Part of a small language model's weights: 8 heads of 32.
MLP neurons of a small language model. Each row is named by its layer, matrix (gate and up: input weights) and neuron, and shows model dimensions 128-191. Each number is 128 + 32 x the weight over its row's rms, rounded and kept within 0 to 255. A neuron's up and down rows have the sign that makes its largest values positive.
Before each neuron's rows, "fires after" lists the tokens most often just before its 100 highest values on Wikipedia text that the model never trained on.

fires after: " St", " gr", " b", " Sch", " ch", " st"
L7.gate378 [138 115 136 145 148 131 142 136  96 126 147 156 147 152 154 160 103 190 152  96 128 129  59 126 211 150 112 125 183 126 143 142 183 143 208 119 167  89 173 194 106 109 101 160 169 128 110  94 124 103  74 109 161 122 191 169 124 124 153 122 112  81 119 117]
L7.up378 [157 117 133 137  95  89 127 118 147 133 164 128 124  77 148 160 120 130 161 114 125 163 153 199  52 117 132 148 156 134 145  90 123  99 117 107  91 125 115 188 176  63 127  63 156 120 134 173 103 137 137  98 128 155  78 142 120 144 121 144 133 129 208 126]

fires after: " f", "f", " re"
L7.gate232 [118  34 114 119 133 141 117 119 108 111 105  99 152 148 174  78 134 115 118 142 139 127 118 113  61 190 112 149 183 129 147 153 148 123 164 122 130 134 101 139 106 125 206  48 158 145 127 170 139  74 182 115 122 135 188 101 128 109  85 136 165 134 148  82]
L7.up232 [114 138 111 161 100 153 118  93 123 135 111 161 148 136 164  86 109 210 153 147 115 175 137 125 153 113  77 126 102 111  96 126 156 165 154  63 156 150 121 107 124 120 107 109 161 121 157 170 129  89 173 146 134 154  65 168 126 123 113 173 155 132  83 105]

fires after: " f", " F", " p", "P", "F"
L6.gate336 [125 105 157  90 111  68  84 122 120  84 117 137 132 121 118 182 172 121  87 123 150 163 177  95 175 128 102 111 124 117 112 150 139 109  83 117 136  83 129 112 110  99 129  48 120  92 142 119 177 149 169 185 146 184 105 131 132  76 133 146 136  84 122 131]
L6.up336 [164 113 122 147 140  84 118  74 112 116  91 106 172  85 137 205 136 139  51 117 163 134 206 125 124 200 130 107  71 161 164 121 111 165 126 126 149 112 195  99 100  89 126  96 110 108 120 100 105  93 115 134 115 181 158 168 122 142 157 125 148 143 128 150]

fires after: " in", " on", " Act", " May", " July", " February"
L4.gate142 [118  68 120 112 151 115 133 193 144 120 190 144 138 183 141 145 112 154 121 126 108 149  81 134 112  80 106 154 188 114 122 136  87  78 214 113  91 134 120 184 138 157 146 146 117 138 111 109 102 163  94 119 104 122 172 103 136 115 159 109 132 172 128 161]
L4.up142 [ 89 116 133 144 137 105 117 152 126 127 153 123 123 152 128 130 139 106 112 171 118 190  60 117 115 150 103 153 175 135 161 137 125  94 180 107 124 117 122 151 155 177 158 107 120 111 104 104 114  93 126 133 139 118 182 149 119 152 154 142 101 100 131 144]

fires after: " |", "al", "l", " El", "|---|---|---|---", " L"
L9.gate393 [176 111 158 115 195 110 185 113 108 117 119 131 165 126 116 125  99 151 141 114 161  56 105 116 137  77 135 123 137 128 103 134  91 109  71  62 153  46 161 149 159 155  78  79 191 100 146 153  99 128  65 105  68  90 163 145 134 159 158 127 158 164 117 120]
L9.up393 [ 94 155 105 131 150 146 136 196 123 145 113 152 150 166 142 123 131 181 168 101  71 144 132  97 136 125 163 156 143 119 107 142 161 132 127 112  57 137 152 126 211 157 136 121  97 140  81 122  36 103 134 105 159 119  92 139 136 128  87 133 157 110 142 128]

fires after: ",", "2,", "1,", " 4,", "\n", "4,"
L6.gate93 [182 115 187 159 152 114  95 134 120 152  87 132 107 130 189 163 154 169  94 112 154 150 111 178 144 143 123 128 149 132 134 157 133 138 154  84 116  74 135 148 146  94 161 122 100 127  66 170  85 139 107 201 134  98 111 129 117 103 169 103  58  75 122 169]
L6.up93 [129 161  90 143 138 100 129 142 150 123 189 117 125 147 169 120 111  79 140 134 129  41 153 110 117 136 155  98 121 142 120  79  95 121 102 147 101 140 149 110  66  79 118 135 121 120 141 118 140 165 183 174 195  93 140  87 115 113 116 173 154 133 177 146]

fires after: " con", "°", " cont", " dep", " ad", "1"
L7.gate330 [134  79 111 131  80 201 140 125 103  86 107  73 140 110 162  99 149 122  86 120 178 167 144 181 149 130 142 124  97 160 185 127 138 127 115 121 149 117 125 154 194 137 184 149 120  92  82 166 161 132 187 153  86 192 118  66  72 108 124  97  97 165 178 118]
L7.up330 [124 137 162  87 134 159  90 166 120 133 153 109 141 151 141 112 114  99 107 166 137  95 237 132 116 117 147 208  88 166 112 135 102 131 115 166  81 124 132 152 146 129 138 135  99 136  87 159 181 187 119 175 151 168  98 149 120  92 124 115 127 131 119  94]

fires after: "ro", "ra", "r", "w", "he", " w"
L6.gate453 [204 194  64 105  88 142  92 137 112 137  94 144 125 108  93 142  85 139 105 146 117 136 116  69 163 179 177 115 136 119  82 175 110 124  78 114 160 102 140 120 124  94 110 106  70 120 108 145 104  38 146 113 108 194 111 149 130 150 211 140 120 109 164 123]
L6.up453 [111  97 110 117 143 163 117 153 107  90 143  57 140  96  57 120 116 123 112 156 129 137 144 109 173 150 116 134 155 146 143 146 202 111 149 141  89 152  74 144  81 133 148 152 122 169 107 118 110 132 161  86 128  62 108 142  79 116 125  68 109  96 118  79]

fires after: "\n", " |", " ", " a"
L4.gate304 [ 79 114 121 193 151 139 152 123 145 115 158 104 161 113  96  93 197 139 162  92  99 206 130 138 114 151 114 153  84 133 106 119 130 169 125 117 158 120 158 141 127 141 142 114  94 115 115 126  90 131 138  86 121 171 122  81 117 172 153 155 185 154 120  88]
L4.up304 [120  74 120 117 135 171 134 158 133 175 199 183 164 131 103 189 184 127 158 153 122 133  99 130  72 134 103 133 129  68 172  93 155  98 131 150 163 118 124  39 136 110 224 103  81  75  87 164 115 117 130 103 142 135 121 146 142 146  35 140 167 154 110  66]

fires after: " |", " B"
L4.gate420 [ 81 119 135 118 206 158  87 129 105 120 168 135 128  95  71  94 124 153 163 112 108 105 116 118  87 191 109 107 135 172 130  66 127 176 166  99 133 108  98 142 131 154 162  97 150 112 102 177 136 105 133  37  57  94 115  97 139 145 150 181 161 149 150 135]
L4.up420 [124 143  91 113 122 142 126 198 124 119 177 139 182 179  65 140 133 175  92 149 123 131  38 110 162  79 119 140 154 158 179 135 144 177 160 135 131 106 118 132  78 151  84 104 164 127 114 112 126 150 102 151  79 108 119  98 135 164 148 121 134 135  95 135]

fires after: "\n", "|---|---|---|---"
L2.gate597 [146 195 126  97 232 118 123 162 135  76  85 115 108 139 175 149 160 131  62 118  87 136 207 138 143 107 135 130  95 145 125 157 104 175 165  97 131 163  77 130 123 120 129 148 108  86 139 125 148 125 143 138 129 146  90 130 121 132 198 120 151  72 153 144]
L2.up597 [154  98 122 137 195 121  54  84  96 129  98 138 107 161 135 121 133 102 116  60  63 116 113 108 107 122 130 128 101  81 115 113 138  73 165 148 138 107 127  92 140  96 130 131 123 115 126 100 143  58 134 140  86 172 116 126 134 145 129 116 111 144 125 137]

fires after: " c", " f", " C", " v", "r", " pr"
L6.gate6 [144 151 116 122  95 124 107 122  99  83 134 139 148 110 159 119 182 118 100 149 171 115  92 178  58 150 141 166  94 137 148  89 111 159 132  71  85 128  76 106 141 138 151  36 131  67 129 157  95 137 202 115 184 122 107  72 107 133 153 172 144 146 179 118]
L6.up6 [119 100 109 114 121 172 136 103 135 130 152 122 154 136 101 121 122 137 146 212 201  96 141  56 147 104 183 121 133  61 177 153 150 149 142 117 110 129 164 101 107 123  77 140 100 158 116 154 178 182 169 124 106  88 100  90 147  89 104 161 112 131 132 151]

fires after: " f", " F", "f", " A", "b", " w"
L6.gate585 [151 124 107 158 114 155 136 165 104  85  89 110 125 141 117 125 122 202 147 126 152 154 119  91 154 147  90 128 109 123 148 110 132 162 114 146 133 118 107 121 104 212 150 130 117 124  98 128 114 118 184  73 139 122 116 105  97 118 106 138 133 110 139 103]
L6.up585 [174  97  99 111 164 103  93  68 128 124  86 131 155 128  66 160 118 140 110 203 180 108  69  88 171 165  82  85 123 124  97 141  96 166  82 129 135 119  80 125  91 127  78  89  95 169 162 182 125  98  99 109 150 134 167 136 142  82 117  93 120 186  94  80]

fires after: " g", " w", " he", " sh", " she", " wh"
L4.gate118 [137 160 122 168 146  77 122 156 149 134 117 167 119 136 110 156  80  70 119 105 120  86 112 155  92  36 162 133  97 160 149 123 125 175  87 136 125 135 126 122  75 138 114 126  85 148 115 146 137 126 137 163 167  77 151 125 102  98  67 118 120  68 108 137]
L4.up118 [150 209 128 142 186  53 142 145 145 131 133 133 118 166 107 138  78  62  62  95 130 113 164 134 108 119 154 129  82 149 235  62 140 159 105 199 176 129 122 131 118 139 120 116  75 166 130 156 183 123 109 203 117 102 158 138 120  69  96  92 171 109 100 147]

fires after: " F", " f", "F", "qu", "te", " pl"
L6.gate174 [139 126 136 157 131  78 121 179  83  92 158 126 122 123 159 142 176 127 157 120 130 102 114 142  95 102 169 132 177 169 134 132  83 168 110 100  96 110 124 209 145 127 122 160  71 105 102 119 108 102 162 198  49 119 109 109 141  62 100  91 109  86 110 132]
L6.up174 [144 117 148  88  78 112 121 155 132 193  92  47 121 114 155 121 149 176 122 153 184 114 148 110 179 159 135 110 186 147 165 171 143 114 139 120 109 107 153 109 110 160  78  89 132 120 137 120 116 124 169 155 166 165  78  79 105 113 166 118 105 121 128  99]

fires after: " ", " sy", " en", " En", " acc", "emb"
L7.gate389 [210 136 131 158 120 122 160 168  86 194 117 151 130 120 174 126  76 144 114 130 149 116 120 108 119 137 155 126 116 109 136 104 117 142 100 178  97  72 152 127 147  87 132 146 144 135 139  99 108 136 180 135  75 185 129 137  68  93 157 188 139 167 133 148]
L7.up389 [ 95 168 107 170 111 123  78 146 119  98  91 128 100 143 145 132 109 107 158 129 133 179  70 113 148  85 141 111 138 106  57 107 149 189  97 133 104 163 116  93 131 119 129  76 147 138 160 108 151 104 123 128 100 131  88 143 144 127 147 155 156 148 130 109]

fires after: "v", "g", "is", "erm", "ic", "ir"
L7.gate502 [148 170 134 128 147 120 122 134 131 156 132 141 104 139 112 129 132  90 146  71 190 134 127 150 115 138 173 121  77 114 108 164 126 136 111 149  40 108 130 155 129 133  96 110  43 106 113 187 161 203 155 166 116 123 117 109 147 116  99 135 137 127  92 157]
L7.up502 [137 151 141  94 120 124 122 105 131 146 131 155 128  92 160 114 103 166  93 154 145 177 134 159 163 139 107 176 113  86 140 126 115 131 138 178 152 135 105 111 160 124 189 162 105 169  96 122 116  98 140  89 128 153 133 172 130 166 140  91 167 170 134 129]

fires after: "\n", " m", "m", "ro", "p"
L9.gate11 [216 140 125 109 138 154 127 192  64  40 132 120 115 137 144  83 125 148 101 121 144 149 119 107 120 156 148 160  81 125 145 123 102 142 199 110  96 103 155 135 139 146 177 123 171 139 153 113 147 162 119 153 169  99 123 125 157 148 139 134  96  73 187 116]
L9.up11 [118 109 171 126  85 161  66 141 145 121 114  93 137 148  93 132 100 111  96 164 142 133 162  96  82 101 100 138 153 138  82 163 147 134 126 145 189 154 107  96 110 129  99 150  87 142 127 133 131  72 150 117 132 159  93 133 132 108  43 107 165 221  80 104]

fires after: "\n", "ra", "|---|---|---|---", " a"
L2.gate546 [157 142  99 127 137 101 146 138 153 122 152  40 147  66 135 108  22 141 123 123 178 110 152 129 182 110 145 134 131 130 125 103  90 113 119 116 119  87 152 103 151 133  40 129 176 136 101 123 130 120 120 187  88 145 180 121 129 100  87 150 149 149 174 116]
L2.up546 [ 85 174 128 111 123 133 186 140 131 235 156 148  94 100 126 149 142  73 134 136 150 128 183 108 172 130 131 126  92 139 118 135  92  90 133 107 130 134 124 118 168 184  94  57 145 120 138 107 115 138 135  89  93 255  91 136 108 185 159 140 153 131 113 103]

fires after: "ro", "c", "ic", "v", " c", " camp"
L7.gate655 [142 105  91 170  92 135 153 111 104 153  95 152 113 185 127 137  55 101  94 162 173 154 132 130  91 165 227 178 151 112 122 188 108 132 131  87  81  99 183 108 159 174  86 127 142 106 116 151 172 150 119 130 133 135 175 149 138 115 135 140 145  95 113 141]
L7.up655 [138 102 142 157 134 130  99 136 123 123 103 207  93  80 166 131 142  98 103  49 122  74 109 178 120  68 147 148  82  61 161 151  99 137 150 142 156 109 158 107 140  80 158 106 117 126 153 127  72 190  94  89 154 129 167 184 132 135 110 132 140  88 150 110]

fires after: " f", "iv", "ar", " pr", " F", " Pr"
L7.gate395 [110  95 183 162 128 112 140 141 104 107 100 201  98 133 151 141 180  94  94 113 153 154 100 163 131 196  97 153 134  94 148  64 108 193 130 112  91 120  93 172 171  85 160  97 129 150 150 164  77  59 159  95 158 156  92 106  78 111 127 154 136  70 146 112]
L7.up395 [157 178 148 185 102 155 177 156 134 149 145 194  62 136 147 125  98 112 151 147 144 113 134 140 158 232 167 158 137 132 159 132 146 155  64 122  46 146 146 132  61 167 145 150  77 122 118 115  66 130 128 154 158  89 174 130 108 219 150 166 142 155 124 115]

fires after: "-", "{", ".", " up", "a.", "ight"
L6.gate39 [146 126 147 128 107 154 123  99 122 102 109 136 109 161 129  67 178 148  66 125 113  97  90 164 140 145 113 147  84 148 129 139 173 159 114 174 126  76 155 200 128 109 153 163 103 178 144 154  88 157 142 159  74  79 122  80 157 172  82 137 149 129 141 118]
L6.up39 [149 142 138  99 126 172 110 140 103 147  86 143 139 180  94 147 146 208  96  77  93 165 101 104 128 123  71 143 169 104 145 152 175 160 136  79 156  71 177 175 116 192 138  91 131 190 158 148 117 147  90 143 110  51 102 177 121 138 114 116 150 160 137 141]

fires after: " F", " f", " eng", "f", "r", "pl"
L7.gate261 [137 108  87 104 125 150 131 168  99  87 100 161  70 120 107  92 152 134 138  98  73 145 117 107 126  68 142 122  92  89 134 109  81 127 142  81 102  91 116 137  73 173 162  96 120 159 137 138  77  87  76 144 140 138 119 100  65 139 164 140 102 105 163 105]
L7.up261 [132 109 166 141 126 172 136 134 147 132  67 116 149 134 127 184 129 101 126 119 146  99 107 128 133 159 121 110  58 122 145 182 172  73  71 145 182 119 159 155 100 112  91 153 139  77 136 164  55 190 123 161 171 188 161 127  79  53 107 135 107 107 173  75]

fires after: " b", " B", "b", " War", " c"
L6.gate139 [119 149  81  88 119 169 180  78 106  88 123 131 123 172 119 153 151 129 100 125 164  91 112 196  91 122 148 121 102 114 163 128 143 156 160 110 132 139 102  82 140 142 146 142 133 148 120 136 182 145 133 107  77 146 125  98 124 124 176 146 149 103 137 114]
L6.up139 [ 92 104  98 184 123 126 155  98 131 144 101 167 130 139 103  98 118 142 121 136 119  81  96 155 152  86 121 156 147  90 124 125 185 151 141  90 119 149 125 146 122 114  98 103 151 161  98  90 129 127 111  99 110 133 122  86 160 132 131 120 149 144  97  75]

fires after: " the", " en", " f", "v", " aff"
L6.gate478 [121  83 181 134  77 140 117 145 111  91 141  74 108 148 201 163  98 132 166 148 191 151 158 194 105 152 169 145  93 133 105 119 160 161 119 105 125 100  80 157 150 129 117 124 124 131 129 200 178  83 212 118 130 143  95 122 103 115 147 126 126 125 119  91]
L6.up478 [ 77 131 149 118 132 175 145  96 115 170 131 153 124 189 131  88 107  65 172 165  88 149 136 162 152 114 106 122 129 120 103  71 119 121 123 171 100 144  88 126 135 170 158 152 176  76 110 127 198 118 205 102 136  71 120 164 167  39  99 118 153 168 120 159]

fires after: ".", "s.", "8", "9"
L4.gate530 [103 111  93 121  85  78 116 148 156 124 124 100 160 147 144 112 142 122 139 138 152 171 135 164 170 113 132 131  99  96 169 145  95  96 125  92 154 139 151 157 157 136 139 126 101 159 134 118 154  90 113 153 108 145 102 129 159 127  97 143 176 157 109 142]
L4.up530 [ 88 147 145 144  80 171 161 142 146  71 124 137 177 188 106  92 102  67 144  54 115 175  90 143 138 125 156 126 121 135 179  68 123 108 152  86  94 134 124 189 165 138 172 140 102 159 178 135 114  86 129 115  74 113 156 146 164 170  82 155  90 163 158 148]

fires after: "p", " Me", "sp", "om", " imp"
L7.gate674 [135 108  96  97 101 150 172 155  86 130 125 135 113 132 122  92 101 123 116 187 182 141 166 133 123 161 126 154  94  75 104 151 104 139  99  93 127 125 129 121 159  75 131 120 142 114  98 124  94 138 182  87 121 151 154 148  62 159 110 177 102 116 147 110]
L7.up674 [ 89 134 162 108 134 160 148 164 130 179 147 172 108  81 151  88  88 174 143 131 139  65 143  89 160  87  88 150 123 106 118 159  91 203 122 123 185 141 158 147 129 165 214 134 155 136 148 156 111 137 163 132 156 104 153 156 174 148  30  96 118 137  92 181]

fires after: " the", " a", " (", " an"
L4.gate655 [135 119 130 101 152 133  97 151 106 106 101 129 128  71 113 124  84 136  77 184 157  97 141 162  65 119  73 151 106 123 135 107 170 104 122  93 161 129 145 122  86  34 118 152 167 118 146 176  69  61 122  86 141 123 144 213 117 154 109 132 158 140 127   2]
L4.up655 [ 54 132 136 101 164 191 117 129 133 117 118 106 114 136 106  87 157 138 121  91 141 139 130 141 179  94  90 127  88 170  30 167 164  94  91 153 128 147 123 127 136 178 140 145 100 137 120 182 101 105 160 135 102 137  59  77 139 156 161 127 117 161 163 115]

fires after: " |", " ", " L", "|"
L7.gate483 [ 99 103 145  89 129 120 126 152 126 158 121 125 104 114 150 189 124 169 121 149 130 100 157 124  58 157 132 137  80 115 141 142 109 106 110 116 115  31 112 125 152 144 108  59 133 109 117 166 126 101 133 129  99 111  77  74 121  71  55 127 190 136 120 153]
L7.up483 [155 137  99 118 131 129  97 182 102 179  92 139 164 151 107 126 151 119 147 136  79 125 111 176 178 190 103 166 148 165 167 131 151 103  95 140 123  86 139 109 127 129  85  94 118 139 155  72 129 119 210 165 126 143 111  94  98  94 153  41 104 112 142 151]

fires after: " (", " s", " S", " a", " \""
L4.gate216 [142 113  60  98 124 181 112  76 147  71  90 180  74 164 176 109 192 200  37 122  59 163 106 159 141 132 113 147  82 119 161 120 199 161 127 195 141 117 156  57  76 103 150 157 173 137 147 137 106 134 117 114 136 178 184 169  78 141 124 115  96 144 136  95]
L4.up216 [128 135  88 169 193 113 132 147 134 155 170 107  64 100 154 151 116 109 127  93  94  53 114  86 179  84 123 123  80 123 137 102 118 172  80 160 127 142 144  65  75 118 173 131 130 126 161 103 121 104 164 158 143  90  89 147 120 150  83 162 117 172 129 137]

fires after: "h", "v", "m", "ab", "im", "d"
L6.gate692 [155 147 174 116  93  82 148 132  78  61 142 111 147 108 123  84  83 110 112 145  99 108 143 166  80 136  82 102 138 149 150 125 126 117 130 131 136  98  60 118 183 147 166 123 127 158  94 129 130 134 134  92 214 197  99 141 138 114 137 161  92 179 202 167]
L6.up692 [100  64 127 100 103 143 163 102 145  71 119  72 122 127 154 120  91 107  82 145 180 136 202 126 139 112  62 101 149 150 238 127 151  87 105 147 170 125 113 154 114 148 136 150 145 151 170 100 138 121 115  68 152 131 175 108 132 102 145 133  96 154 138  73]

fires after: " B", " L", "E", "A", " cent"
L6.gate462 [109  66 148 104 149 167  83  97  99  96 169 125  92 129 167 170 107 182 133 108 133 130 124 119  85  90 101 131 142 147 168 131 169 183 201 132 138 113 141 186 145 139 116 165 132 122 148  83 188 112 109 120  89 101 165  82  96 135 152 111 146 114 122 151]
L6.up462 [ 89 158 130 116 176 123 102 134 128 104  92 160 108 177 151 132 144 185  97 122 128 146  95 122 175 114 150 107 110 110 138  84  49 183 119 120 127  97  87 122 101 156 164 104 130 131 135  27 171 116 152 130 144 154  83 120 105 158 103 105 155 178 119 141]

fires after: " O", " in", " P", " In", " U"
L7.gate364 [166 132  91 118 133 140 136 115 110 144 170 139 136 141  92 166 114  96 151 162 110 139 140 110 135 122 140 114 104 133 117 111 105 107 109  81 178 130 117  83 160 140 131 155 255 113  91 152 148 165 132 146 130 130 133  96  70  95  99 110  89 102 141 191]
L7.up364 [141 149 121 182 163 126  75 150 123  85 189 149 168 143 116  26 151 104 163 103 121  81 121 139 104  47  92 117 127 138  99 129 100 124 142 120 126 129 161 131 139 121 138 136 127  83 109 127 123 141 151 112 123 156 132 192 158 170 113  93 148  70 137 125]

fires after: " |", "T", " resp", "-", " Th", "."
L6.gate609 [122 159 157 156 109  83  92  85 122  65  84  96  41 135 103 130 158 150 157 132 157 130 169 158 122 129 121 140  80 125 141 147 112 129 112 139 150  86 127  96 181 157 117  67 164  87 120 185 112 144 130 157 120 151 107  93 154 122 149  73  83 189 124 102]
L6.up609 [145 104 130 151 195 146 188 115 149  95 123 101 132 150 102 125 199 112 157 103 142 113 122  70 127  96 167 134 173 125 113 137 147 163 115 128 171 177 172 141 102 136  67 144 173 111 105 125 132  64  78 104 138 159 203 117 141  82 142  80 126 141  50 125]

fires after: " em", " te", "i", "ian", "ol", "e"
L6.gate523 [107 133 148 150 154  80  78 182  92 125 174 172 138 121 131 121 137 143 115 140 101  92 144 144  86 187  94 157 138 105 145 116 131  57 146  94  66  80 128 143 174  70 115 136 183 121 141 166 123 137 130 108  89 106  85  97 110 128 151 177 160 140 137 140]
L6.up523 [119 136 170 136 131  86 116 164 111 134 189 146 146  50 122 186 122 154 152 133 139 120 116 132 136  99 141  96 113 136 200  93 133 115 181 131  91 136  82 145 149 169 135 147 116 142 140 149 143  74 176 147 157 122 126 147 178 125 133 151 147 116 145 124]

fires after: " go", " de", "re", "us", "e", "g"
L7.gate592 [173 121  58  85 164 129 138  99 123 173 174 103 138 123 140 134 136  73 174 126 184 144 146 165 102 165 151 161 166 147 152 137 157  98 102 143 164  94 132 133 166 107 177 129 138 105 132 131 152 172 141 140 122 122 183  97 126 142  68 144 145 143 127 138]
L7.up592 [133 155  87  74  98 122 191 115 107 114 134 116 122 144 200  81 169 132  98 174 153  80  97 185 183  83 147 139 126  82 155 108 120 163 104 142 194 110 162 111 129 125 133 150 200 122  84 151 112  35 172 128 114 137 145 112  99 137 171 119 119  97 136 143]

fires after: " de", "ru", " o", " Ro", "re", "le"
L7.gate90 [ 73 124  82 117  83 103 106 178 124 127 175  41 108 115 103  84  94  88 114  84 135 136 145 139  68 156 120 131 131 134 170 161  97 147  49  99 173 112 105 118 121  98  92 139 100 100 125  90 121 145 125 142 103 170 182 110 109 159  62 146 124 113 136 110]
L7.up90 [ 97  83 121  94  84  81  67 113 130  90 143  98 141 176  88  63 111 139  84 141 152 170 107 117  85 112 143 144  76 110 157 173  91 116 153  96 209  77 130 133 112  41 172  89 153 114  90  93 147 135 132 185 132 116 145  98  87 160 128 120 104 135 126 133]

fires after: " f", " eng", "ra", "a", "ig"
L6.gate528 [ 97 137 145 120  95 105  98 119 106  55 131 109 186 183 134  99 115 153 113 135 142 169 159 102 128  75 139 161  82 122 141 156 103 192  66 160 162 124  81 113  88 154  90 117  92 122  74 129 148 120 128 164 132  37 187 137 138 156 131 159 149 128 151 135]
L6.up528 [ 45  97 165 167 113 110 114 122 107 106 111 141  82  92 135 145 150 167  86 184 191  59 117 117 139 145 110 129 107 137 190 100 130 125 117 119 136 139  87 141  83 193 119  57  81 153 135 149 154 111 175  89  81 117 136 176 155 126 200 138 149  74 120 133]

fires after: " P", " p", " f", "p", " L"
L9.gate47 [208 109 134 101 102 138 180 132 117 135 102 128 138  98 160 141 123 102  95 154 163 102 101 167 115 109 121 191 108 119 155 114 121 162 112 159 149 124 104 114 142 126 182 121 171 120  92 161 145  77  90 163 103 181 155 121 128 136 115 102 159 140 107 137]
L9.up47 [101 116 202 142 105 130  84 149 130 140 112  84 183  76 150  72 181 132 125 129 114 171 170 154 104 181 190 147  83 165 164 132 112 169 113 129  97 141 144 136 143 152 146  75 110 125 119  68 123 104  64 137  96 172 164 105  90 111 117 168 177 142 160 123]

fires after: " ", " ex", "om", " em", " en", " ad"
L9.gate221 [171 116 121 115 114 146 118 149  86  90 113 144 104 114 118  90 158 134 123 160 149  54 145 110 140 161 163 141  86 138 103 104  83  88 110 110 131  83 108  70 138  66 158 110 206 129 108 194 146 105 184 109 137 140 124 108  99 108 117 150 121  94 144 155]
L9.up221 [ 63 115 130 140 105 108 107 108 113  90 151 140 117 128 144 132 121 124 139 116 151 120 137 200 161  68 123 140 136 112 183  84 184 149 102 180 149 143 147 132 111  92 115 119 120 147 116  99 157 108 204 103 180  84 144 110  76  76 122 148 120 127 122 118]

fires after: "ra", " T", "a", "ou", "h", " A"
L6.gate78 [109 125 112 194 180 161  98 164 124  86 175 108 138 148 147 141 115 157 164 156 175 109 177  78  93 147 139 106  98 152 127 167 173 164 127 115 136  95 132 140 139 132  94 118 131 173 118 185 185 163  93 114 135 147 174 103  69 150 131 164 154 202 128 147]
L6.up78 [ 93 143 122 151 189 135  92 188 119 101 128 130 154  99 148 150  72 178 109 187 163  37 161  91 147  70 148  96 133 171 108 114 130 158 148 166 192  93 157  47  94 189 101  95 145 161 154 171 158 170 114 145 131 133  84  88 145 175 138 122 108 126 133 143]

fires after: " O", "ro", "he", "b", " Bro"
L6.gate569 [151 174 114 161  66 181  92 124  69 103 149 150 156 144  69  74 108  80 137 129 155 151 133  77 187  66 145 105 106 129 157 123 121 168 157 132 121 106 125 136  77  64 131 104  58 130 101  80 139 111 188 117 190 177 155 102  68 150  89  87 110 133 200 106]
L6.up569 [145  96 117 152 157 172 125  70 118  87 170 149 117 108 188 100  58 157 156 125 207 131 142 112 108 111  78 141 161  95 124 125 121 150 123  86 164 125  83 174 146 137 110 175  86 126 115 108 153 125 148 136 108 116 166 127 133  97 113 114 107 109 173 173]

fires after: " bec", " g", " dep", " S", " she"
L7.gate298 [129 116 117 172 148 137 120  87 122  83 112 158 144 117 128  76 156 135 157 111 161 100 148 149 147  88 161 138  68 162 134 138 173 144 106 133 130 100 126 232 102  93 136 147  98 162 121 155 155 147 136 163 118  72 159  87 131 146  84 140 199 181 161 154]
L7.up298 [137 116 107 143 129 106 138 129 120 176 129 121 133 114  85 112 144 142 114 181  89 117 108 171 112 131 114 158 152  76 141  49 140  94 147 125 178 137 217 129 116 124 150  80 103 153  83 117  90  85 100 212 181 100  95 147 184 121 132 128 178 141  52 144]

fires after: " R", " re", " Re", " r", "fer", "ou"
L6.gate406 [140 111 114 121 150  86 124 121  89  57 123 158 154 165 115 125 100 159 117  95 101  86 119  81  95 138 161 166 152  79 146 130 166 122 126  94 185  72 138 140 114 136 147  91 150 131 115 136  95 149 118 127 127  93  87 124 126 117 122 104 138 116 156 107]
L6.up406 [ 56  99 199 115 102 100 127 158 121 158 129 184 106 108 174 102  77 148 133 123 172 110 162 193  94 115 122 134  54 113 119  94  67  89 190 101 140 135 126 144  81 102  89 170 138 157 127 112  71 117 140 135  84  97  92 110 154 130  85 119 122 173 156  88]

fires after: ".", "s.", "ra", " t", "i"
L4.gate512 [157 141 153 118  96 102 105 125 118 170 121 143 135 134 140  93 142 106 129 101  94 166 111 161  75 139 105 120 115 146 187 121 105 164 132 170 128 113 133 130 136  88 110 110  99 159  94 119 147 121 137 142 134 136 116 123 167 200 105 109 117 134 105 106]
L4.up512 [103 185  92 161 132 181  84 124 151  63 106  96  87 136 111 111 136 151 102  97 178 164 130 116 197 119 146 140 117 146  93 102  79 112 118 121  89 139 137 154 126 205  92  92 157 175 160  85  93 120 159 240 147 126 131 174 115  76 162 147 120 165 146 129]